Part of a small language model's weights: LayerNorm before each block, ALiBi.
MLP neurons of a small language model. Each row is named by its layer, matrix (down: output weights) and neuron, and shows model dimensions 48-175. Each number is 500 + 40 x the weight over its row's rms, rounded and kept within 0 to 999. Numbers have three digits each.
A block is one neuron, or neurons of one layer that tend to fire together. After each block is what it responds to, as a language model described it from the Wikipedia text at the highest values.

L9.down85:505546547521421495485461529423509473478543430520522414551516477474498479520467448504503499485528435488573501487470487576495526533477440550490461480541431410556480503536487536515498475503460477486532494517468554543599575530488540503504511511523494457487624496533495471484482445540514527507487559442460509432425515490498536489522521468497474493528434418515442535520505554456534544494503
L9.down169:524552486500465490557507509480558438453542478486470515474540532468486487537483488491548525516525574488491517484475481544514566554421488503560504472483487415555497442467457497468519522529449516500459547522546526451544505569541520490484467512548480516451553440452536460569483521510503578473448525551451436494529487534463556493514522522514485518503512484446458464503473467448495498436534
L9.down220:460494501525544471506551511548516512531504512540514514471467465492557515419476467598466515479533511535597447473503543551510428483511495509522510489511447233497482526534496536512482464536485509485561487504503484513492503526447451533555474497469544538500509459480464505532492515487539540492486521489394530487509601548464468519513484473478506488520474432547473538519530469574458522500515
L9.down235:463528487511430501453410518452523440510522443484523474499522574547465516533508466449470511555531497424440461504512485540492568520480448484525513579487549570476523503507507489542583547540503555474529441478474489511486512468501506609437590521575534457530550487538488481472480544461494475421558481484521429539492515468496530525465476439418531548585561477486398503489504487512452547476546
L9.down428:458606547598375517498528542467523571462485466450524521505505424446530510446527532497463497503499520499498503554476462561518471535538464529540520523585507392524475439496533490514561560456569480531482490434502528546559521527519486544496497486571506545513489482529509509504460501484418504471576490538473452499522496507473537543572529477519496560533503517480436475485532474460559485467536
L9.down435:528507446447506461550509501533515492505448458433477486496507505471471516501481416533564533515480518552502518514490444530442528409541470586484520456520489433513513488546544432519485570561508437492574482465485485420532484410527504450537480521545526535485474524491532402424525478534496421517463527478462519523442521472502537555461502561479524469562463504483506561524383564549546462510482
L9.down438:465490486384489491478597449502581528510509591469533491471515553427451501504507513549559538543470423607482522475548541610493372530505506466517465497534552462412400524496515497480442581473531504430486480523501419532508494496505460518518501540534498543436500558464512482529416509488556538532488552552484491531472559510469475509454484463504516437514392517535509485467450476518521494503495
L9.down506:539514533546599449484496528496516592476479508500498560528472469466535497484552496507518491516504449512513421429512551506520513479480467474462514527447488468499493502561497433472488509554449542502517428508528480466532518441558580536581558497530504569465528490444417474529478474513515502533416496528483475522508505499499428500507567550476509452503529491572516460485434569584517481550553
Responds to: Structured-data field separators. Separator tokens such as table pipes, list dashes and colons in Wikipedia tables and lists, firing right before the next field's name or entry (Chicago Fire, Acapulco, Clovis Cornillac).

L5.down116:518505445569442547495492464491465507532536483513470575558532483424461593479503495458556485509540403473544522469529485434490534538536531464563474539510494385486450481533483555553562528480471545497487548502490512544577470475491488556514534470466535548419500493559494559518491485541517522512573480481525508584497469465449451445461500531511521523515545516496492481456439517485530498542482
Responds to: Paragraph and section breaks. Line breaks and sentence-ending spaces closing a sentence, heading or table row in Wikipedia articles, before The, In, ==, or |.

L3.down184:490489419489530551462541513528563418476515456409458502537478492435559545522442505521423494520483527525437518467442485500462504486526497502522486503530455584480469460509537519601547473519513566476461545501492484469527576509481545504449470452506524454425497539527486482470644487518613509551492506522481508508505531477502581510543483425507460513480505460478548421506491514488458558492471
L3.down220:498530446516515475530522474474510477470530487450507477542465389557596554539475489506535572459532504458429478496538512445442453445521466516520512457464500496553465531525484451477545537530527432552503476495473471579487562536511507451540517485472466507549531423453482488480484484547506448498485515474510500534557583517497522532441446537574448529483525516470500528526460592522497583455486
L3.down277:503476560514419556479556473446494527480442466519524551513523499512488501477421491468511473449504541549494533496537490498512509529461461473485514484604521419488455571503456458523520544482485467497423515491491457477448469467549498572511514525478516553429514479526491525505455557453498533531526492422573452466455524547542559430520542504510503538448482509507462538508483526454493486542495
L3.down392:527511533516450490490448529461555482512512453462581530546512433507521494509430431531529445450460431501548582468551515472447440484531526504509448523549506450510439477547495512505556536451522584538490502499522469566531508499549487504480558478537486518450455462508508530469483541443484460549537528553548489502506520477459493496543449509548491429491500439539505483542448602449521505508491
L3.down410:575497475469448517449507480421482449555525435482482500493503475495461510530468526578535378496452529457552546539508504500504485573539472448426457512495489480492492470490460532567480504421581493489551465456498536553446505547486518488513501512531509493500439494552540474507468564497504513560445503382561475477548533499528504503500497493434544485508502440456423573526459473491554532440514
L3.down615:504454534519491494471544507502555527502529474493530542576490464507476501507508517504495460569451493455459515543568487590540479508537492488537440474465514467450519471457466483503577465505532533464522441488517530459513509508540520472477444570458489475479521573494510452429491512518445597472479463530521540527508589518488446408431520487527510528542492471505423460456463496494522454514528
L3.down622:511541551537487463529512441513513484465497511502544511515559544466487524499458591470480489524508453546462469524521481555487448525523487411440474451511518451512530438546486436597497559545462481557559478488491493487469523519503472455452523464476522509550511493499490505503505554491488567488469508551511431531532486524452486476528496478447444479528483475486469556430481471523530536503479
L3.down692:567478519552502434468489512597546474487448428644514530490472555459506482440503439462495455462441494495551485526542495502477525501514422520472483511498521436513523483498510475516516485456505437577470479428555554459472515457523467564517442491484557510438522565550441531527565502501527513467592510458523518511476471451473528536600499486544523510507542475491476476517433481483526519501550
Responds to: Newline after section heading. Line breaks right after wiki section headings, above all biography headings like == Early life and education ==, plus paragraph breaks and table row ends.

L9.down175:579437485526634592529467479499544532523514499494548530474439556482501532508495532491463528441502527388476472519476480477517472511540491577478490489535496513546432452496455528529575514504480573563563456519469567497446488499450478491476558522495435457508496497440524539546508534509512471533446502469545489481493485444498549421476502461641522520500432478501523504510488512406481474446518
L9.down303:470475518508525459591491510490582523398494496476543585531547568485563466502499520543523495454477440511466514504512525470478469516517428522478448447518563482488533507550523454527464582421596517540504519415480487420481459483524487447433513469537509554445509459517447491531524438494488509488511488469567552452423565541465539532526472487498454433495530556544527449503552480516484501549504
L9.down335:529540428518452482533550573472487481463507513522495537504495487481398505450508522533502509540492569511456461549502473562530437465479510539483437465540542527474468522522434496446441547477497536493494529488482582509510508505520497587469511440536547470591457430514518487511470479531503429463511447511467562482506462505458444552451503567554483563524518545461524492510513577438506501469537
L9.down432:524471474474473478549457523549473548491473536499566500472521568493549517523376451464509531498514509468488512511463463538472463502531515514487450517468576526481541429474450566436506542479516526441507535469472502520496506415523519440588515497439531520498495499465483537450424462509469503536491533542514537569454500505456486495615452497480546548503479509483527524418592627522409477555467
L9.down485:572539506513469471477522462507484496538486522554471539471558470457527488511498508495518538469500472516462502467525508454518485518463519489516476564509519461572446536586566498482471538483509457516559485527460518569472498472515478572518576536499504498510411405508484437581499506402503537471503472555505522500517522430522465476459549539535502534492553543555505547486473524561556511491569
L9.down584:512546469520486537427476545421587536502517419481482502463517494433488476537513507494435488493484544506543543565493443471514439542428470467559495457476507465511535529445468463464504553513463497542531439556484550536478489499452518485519566506483459460588457459519557462469549479435499476556538468574511481464544539486502588491524439519435547507590525452564560498498507492525545508474525
L9.down587:520396497544553508484558433491551466552477422540500525402487543517525511442556551540461538427459406466579573433488447497510499533546568506534501521440495447524499534503497516467534519526452492489552462492542489565405493555440514542533490563444507471457519481519484532527495512488521487519592447448516490471480474582545556502453521518570481468486538485527481452567480493500416506487473
L9.down721:538548509531498437510496423512525460504574494509519507560462447482490479536483444512478546479505545558452580516543426504493462574544497550510441455508490544490542558482475518479519542473543518525463496554510478504499492435522523500517538514468557502463518522552596524529479477477411518488471459428521500525520525527478509524474520520559471470496545422527505450449555513525471505461471
Responds to: Apostrophe in possessives and contractions. The apostrophe inside words, mostly possessive 's (mayor's, Germany's) and contractions (don't, couldn't, we're), plus occasional mid-word fragments.

L5.down99:465526567479475533449510497502473496532496458435522590475569510505520492480529519498482494439481542484547477490511463486527547555567477522547471511538476339544492528549485528515577497487531477540508490543559517575444522447547436504529535504501466577495469515548507541461442550443469483467499473511587437553543523469501497448532498476452510560544494509482436436534485542504461464539544
Responds to: Sentence and paragraph breaks. Fires on the break after a sentence's closing period or a table row's final pipe, such as paragraph newlines before headings or "The"/"In", or a period-space.

L5.down188:533465489485488468502527460475490531509523506423540492427572452507525502462478512511519452475436495492513513487571500502489435501584500472515503489576545575572439554489483589484510534460418495448497482565445496573419465536553493462537542467427470547544531498541538481494475434487513465480540495503503492460584485466497511426499468457504529543561499555565465559509494476464469558519533
Responds to: Place-name pieces. Final or inner word pieces of place and country names, plus the comma or period right after them, as in Atl-anta, Madag-as-car, United States, and the U.S. in "U.S. Army".

L3.down25:469412580488529441532575519480588452499466482430498547587518528561516478497549422477492497540489519480556473486540453514529545449514498510538382577549453518493415449497517548483483543444426488509528447509476467528516471468488548479523492433514481577438515553533470483451494471500500499500501467502486501529431531468483531504449460465497482509458524419596431434487553420488509563491541
L3.down133:463490429540508514540496517527535505544467468520412483420565604432549493485464579511511513438536548507538444531513498536532509458580485531523548442513515555498516467496404521434554461459527515471531477494475509489458478505539520547464459470501488443439476533502517442489436452477523557500511483554496560497513577484494494558557515450498509449553458476528483569541467482517454463482454
L3.down227:492543537442449522481517516470542462510525466580562528523479462487480520436496535497612490476408471493554507450520418517536515453582457522498546564520552499439503459547485506533534509499500491481507514566492500436554460488458477431459524531495483524444547473568399477465546505561537542495501445478457460483506440414451499585502508496474459463485475534507521492551573530463495513526524
L3.down306:488476528506488461460439466442470514535464456494530434524512461597486495561495558523477509488516564428503531592505525473565458514523473507503523556475506501546485444503422500530438504457548517467513458452476494516471523458564475540433533513517446394471509601472541585547422531487512502503468446573492402491586438500492497437489506489531475437490505524471493478454538534462499498502552
L3.down361:555515476502490429458530495479517462461531524526582458516464522544528536498474505431532467417488508494485454565501436468460590524543508537502417513489498506522458546537490503515522485531490513588496481478500430465592524515415473459453497538531502486434531582429505541499482493545547501543503529546561438545557553519539475416466522507470517543517438516469607493542486457535539530496552
L3.down404:495548459473546478459508499533519506486527417473497507518458524542514461526471534488444477446526523477506519448453425510497552553464472482530478515436519463589467558494509509552507452540448507575500481496474508431465486508530466486470532489520491550514471494462495438533439563550537510482551445550509444464470533438594557425540489530486540567512589572504451499515412499480454556524468
L3.down525:457511515480528496564597492490542546530487563476474500434513482570560543482467520513525478529513518502469539529498556484465439492477387488528555533467508470496465471476418504481535512446478418460499439416519450494573507475488421524474524590521475563490544539558517493458520531522472565562493521554503431490530561520499431417490513493487530514458413542516544491526545562516494515469562
L3.down710:468481428381479527576515499433552492510489473457511528502532493546553536445387576495543471495435496484523478445381484591527559523503530544501509583557444533491523496497471542511479501434530528489442510509536517551473446443437502419463465497516474568464539496521507436549531561553517487505584537429526462507474477550512448499521476512567531487438500523552469463495418493515502485515421
Responds to: Mid-word fragment tokens. Interior word-piece fragments of longer words whose ending is predictable, often place names, e.g. Id-ah-o, My-an-mar, Comp-an-ion; also States after United.

L9.down29:576544526442501528518489600449517552462517523559462577455455469485443455472471548481522571507513463575519566499510550492492553573496446466514479489441500425504503505539499521521519494533537549477469547516558524461509508516430492456489525485474506509490551543440478452480579476533436459552467491530526506473521535500517487505527419504505444472520501522499574501514540512550470494445481
L9.down336:499510498484515485574447532423521524449529456442499545490470489501504548524464511535464499459509582495536510509468472545533525535474519493482536491411516529510488545480472470473511528508531569525462502480562475424460434528526505507489610502496507547507555452548501481553503467553506439522511546501488450453490458407522517563519455493457521471519543507487505477561474453487410457456436
L9.down383:504422430452468459488470512414595503462557562516411554554449475505496480483494428508510522443524489441421490429517537523526520469529531479517541506522459516422452522520473437432564463587474543467499615448505474478512544454501540507529509454495419477475544566553463454510497529471500553510543531453529547506558495470469452506515509492394529509496516496455514576543509521507500475533553
L9.down479:489513476623486457440485441494488570535508481524515548470482563478535538490544487492473569426529507485519491559544522528478530541542522446504501526528439522501553561470548491461460448492589504523459529478516461475467554412494543513576511476465470467474478493451530461527484513457504493507513427464541509522515489514528477520623452475420446433519445456467465507508531512511503501494493
L9.down502:549535537508496554530500546531450480570585482469501564513497547480493466508460506466491474437533443568520457565499481534516465469517505552522506506445567465408476440489487536455525534569558502496475557490544410492539548434505457474446502574433495533445467459531471548545531570531501463526513472499524486520468495554592476453491442475519521489550472534485454547562533456484443472498560
L9.down550:515493541520558537528462534537476518491512482374526482486464543497438404494523553431463549473457488470490490434457574510534529507500464501521547540469476497489520529494539554448517472450398487557523540520524445543468532528559543488539507491460518505456615454537566501506500551503523569499495444456407541493566419461508463471493446471492538504475493501448567527484453432441537549458491
L9.down608:520536498547489458565580545453516507495508410488555496560394468544501419477493450458475455439456479491546548546526475530469486537382529522529535470455542397496450484446475485495508490427498500503443469463487525552516458531557500546500481477501453552533540525545583532473497425427533479527529523506487453553529530420482478506525503446491569549423522532502528538497489466485513522476489
L9.down698:509467440505433434466423478558517478533499511528524519478519531420490512553499515448490493558519500481526440500527527508547596530490534529492478469565495325485558568524475559485447544457583510518460478448524486535473413514500506513513465511537512544474480493541495532538511520535458526457457459443476453471538480508533508425487576472494539544504493541516554499479497481465519530463553
Responds to: Role and sequence connectors. Connectives in biographical or historical prose that introduce a role or next event: "as" before a job or title (worked as a maid), "before"/"after" a later event, and "is"/"was".

L3.down2:565441532497451482489490548459404623471436447480548553520601460445489524579572489485469557480491493504572455474521534481523472526495460465521573517520520427536488464513538482480537505562575486486547496467466423537464565506572552423432550456554521584457491497483533545457513521490466538575469502480499511572535517478596503449528515531440516509435510555474497431470494476506448482502521
L3.down20:509534423526515390426512481573493516441469478465470454491439565482453475383564506483435484485503511534543469441503490551492436460516498415511488454544500485544498479513504550548461520555526540462486509545444591471456540463542458499502477530518502460480488504479566474485480573565458621445510478526603459496533517543523543426500524448499505508573494505491494491553546464511443463528523
L3.down24:473513485468506485497570529492544517516555497522503509536438519398532649557483450460527466416518475455533488519478493464448493453525578501479543516522461501480578522472487468519526527431600494441483475480480510561540532513531486456543570414482517550455504550449477533455505502496537488472510459487532451475480501510529464496536411477620494510471532419494518446498599539523446524520471
L3.down51:514484466491449547503527542427462472494444464502491529509512534546510542496505524476498514502439442512523473556465491441483543514536469528539469510571460419544449515541455501567596520483499536595496546546427478628424527421442548447575451450512493544513463465542513488459505465494491494503531463486461477511445469520425518471472496498590535485496500584579422529573455471452472518544494
L3.down156:578510500478443489518437543481519443483470468486563525492495502506517477514446561419442480501497466507556543475494435501507450503537480518503564535540472356561504470484565425512490554469543445532521469463508494528516519458420465461483525462551569514478534493577505527506525550540532498569531530389463456540528563512508540456508564503517521516492444429467448526543491518477487505510504
L3.down175:530444448539503567520544494520457513501503503452475543523498469489485498461509471481463468513498554482392531561502504540549499403495494547446480508535423423502487425555479481548499479465514475502510509504517474541459466571541540488483551499513565563456514534564510495477485516482500523497522532431454492410518480554476537529528547576459461573464460538466439468552524528478538525523444
L3.down241:454486487477513399539438520443422445506462519573534464464403551517603409536526440502470481534496446440510480525557492466490520539478508504469445516447537508566439487502539483525565515584571495484542515456547520448483505399547513506460493486578490531521453476536524478519488481502522529568520463501572509481463467495506525479558446429505567506514474506505409476546472493537498508580500
L3.down460:541485506520487554508520530483437496464544521437534606519543511503488578546576470529537529427518536499551491452530445452457552541489520480524553514528561462488506509517526541458483485442438507504546506496550519520492544472572492448508534554413455535507539530471509456470415530526504495462461576535543465519514478521512511450468505538502401568489499529475493454423476496533426521584490
Responds to: Paragraph-break boundaries. Blank-line paragraph breaks right after a sentence-final period or table row end in Wikipedia articles, often before a == section heading, sometimes a mid-paragraph sentence-separating period-space.

L3.down11:466460546519472436477463461529534488492486457484490594514562395534446519516521502460470444499506525501443498533552480520473498465531572530472510448461458473503463532526424504567565481548566552518475571499578510444469556511486495539489523523486425530559477494487467531524508490510427490443584479542495491476510537558463472593506423480450496551572494493477508563474491492502467486495537
L3.down104:563543540500450493576538539498531520512483540456526538452551510555528579552529515469459459478483593421465519458523467550480573478520443431467524496551574488494583455518460486510563488556465459469506488511580509513543472594516555545517484532496481497563488513469478474486451473552464440468431500464495526439465541511528510521501440560489496514492446460517555488499518470494461488537459
L3.down483:490482458522459565481509474499474514472524482507483489542518492501504547466527453515471530529481513509515488535429510452479546480568469491508499527515519500463503547504473513554423394434439502472549455514507498411519534499543459546538478471504541419547469519523554536510467517453537507587509478468541490467408465474498488492515518517574523489529541441464482500469469514519418517519561
L3.down507:480488496527407504448460569428581501534515438529443578418514471514499553478431475549528478489410522448547443516461553551485504507467505565527499468533538608510529501532444467533459504444519509485439508532532482486494527408488604502408506512474459480522526418578499486526491608554476495484502466451547493560505495523524453561491501589439482504508546465464506549470511535464486545507545
L3.down631:483473550510451525503604520572488517418490474529453499505499479500477490519556525488431504508442554461511589531522471496469469459512537494423515488538506561598490495544470484583518524550513433498496520496515528546485543520489425535509518531505549562524400495538464449511505513558458448479518487479486521505527548551447426564480476440560510536558420541462503491469497481494550519467495
L3.down718:490531463507485492486431644463524474481515523495466497511510513523496535420401480539504509563486517490518450419444584478523528576504595478510487438586492479452529601527503475553464547471488488487495581441509471485506534491514507494509447496499465429456472504487428509549509525510555480540456399524534543487546484516513579530478482548522454517476509431494519487491552562494533486468486
L3.down731:406462499529525448514561589466462526535463498489530550479536512559556507501521523548470541432455548490523470499509569529495548446514553456533518458501467522505517513475461528531484581570485502509485508488443559532418528572469526472481488529519474527488498529500531519562413546454499531586509533441511532549503516521507531431476456480540479521537485454491484566574474543409466479522479
L3.down744:495426584498463508480472424429492574461504559442485451533538480535509448548482544509511462498570422445495460464497556531481415571551529515507571590559507402529440522458504568481554499489524517505561478476463487518520529474560476538429558509524547497474527545437526508540481444474442522545469523501570464563563471461527511457493502478432451443469505460481517512466534530495487487495499
Responds to: Possessive apostrophe. Apostrophe right after a noun or name, just before the possessive "s", as in school's, rook's, Presley's; weaker on other punctuation such as "(" in Writer(s).

L3.down84:496495540556471468509508539518553489463434441481533474536458482461488498441501498487565451495450586446483514575508477500492490488460586564497526518561509605515462470556476446456422476509470443554528482491526506512504566511454514507468462569482533531511464474508530448508476505434487526486537493539564517585490472433486449522461505482520486519472498451539476592476506525530525472513545
L3.down143:493474491602489453521527476506399531472523539494496526542454565571501545472408524465508512513498567517554572451472443568478470446490464455461518498497495500540452510480519481491543545439475493518452506476532470476537488535522546521548494553538552482537544483551556496531511557440464471516482546500469538529546541515517530440492484458506504547401473465495451553503467472501528448540517
L3.down153:499514487535459524444548422528526566547464468497480539480536542518492443590506459491492510492414539492491510503505547505463566515459429474520495461533527511481488540491434505486509529516452541527497474562498464480518492494550532440521493552505473535459522453451414450498475561419497478519537554550548426399511487547474498508497421497531436524413456539502497487464469493446472459480501
L3.down181:515457510440497429498502483512455397550495549490565519525573437510467526490467507480440612515509513473442555413504482529515516487473498492427439457516560514465557541504511496538477495462524533504407394487429476533512559526478537518529467463428472501454486521511460460549434516553549512486554501439465565507555554548536475499507480521529537530494464524495472512492502577541536527500515
L3.down239:522552515526475514521596520524400426488502480412514457516503441518517483500478531538442465484571490620485461450499478494532547476494507429515526441547497462508593436515525514437499478491500478488539483502570508578480519472527580463500494490482520467515520473495522529525520537492450470556471461433476519500465466556552484489478517553552461469497533515499508450507529491541544552603491
L3.down328:524540537474583457521469513476520543477471500535523432564469550435490517461492549446504498472463489545499500554495477477476497507415497497459466518465414420451485432574465536442457576512479545518516444466505546525518497479497469532533450505521442555465619496432450477507490488450464481485507518461462491517540467521460488547442525471462519561498479555481524492445422511520570533457534
L3.down365:505490493507516566522510423503482448570567531489513517535439515546485578502454469555512465502517444453526521470538559433461493443418454479495432552439478538492530551491474502427595468446489501475509484457538485482505600451465539506497557544514465506477413476477487498431445546455489516544482427584516548523555540512521497486509463455532541457442464529551424454497541516485493475514499
L3.down669:451508578468528487492442453473453468467475541521491492486524503540424442439479509583485503452511507500539497478454488591514515472564473430457484440533482526445535505481448469513462546551514428521455513522552509550482458468520502488497493517447520493547511546573494548461436493448551475467555469481492500527516485443445563521573531492497558567571479492419508581467519511483548605510528
Responds to: Clause-linking connectives. Conjunctions and connective words opening a new clause or addition mid-sentence, usually right after a comma, such as though, as (well as), until, but.

L5.down300:521435531446514576523487471538470573552546547513448526548446532512470444544426461475531511470484510477517499505504523519552509441459496444524581494512461431574507538513523478403484536427571491533472537546505481517505521445461513522449493522431514476475572498531530506467519542508485471418573481458475484487487472436517464478594475481500519536546498495575419528514520447537481478542475
Responds to: Clause-opening time adverbials. Last token of an opening time or transition phrase in narrative prose, just before the main clause: "By the end", "In 2005", "At the same time", commas, "as".

L5.down173:486428563468489431496497484489509540488581536479442522521542484426574553496481548537509523564546585527433467496480468485517493526536498481471501503499472426450571562461474547518544582505486511522547488491495494538470549498533488508497503551473495504472532430480432496540500509478437546498513523464533486484535489579560509558536546539506523430486477490442528521475519559541488498525477
Responds to: Possessive apostrophe. Apostrophes right after a noun before the possessive s, e.g. father's, Germany's, city's; also tokens before a suffix like 1950s, younger.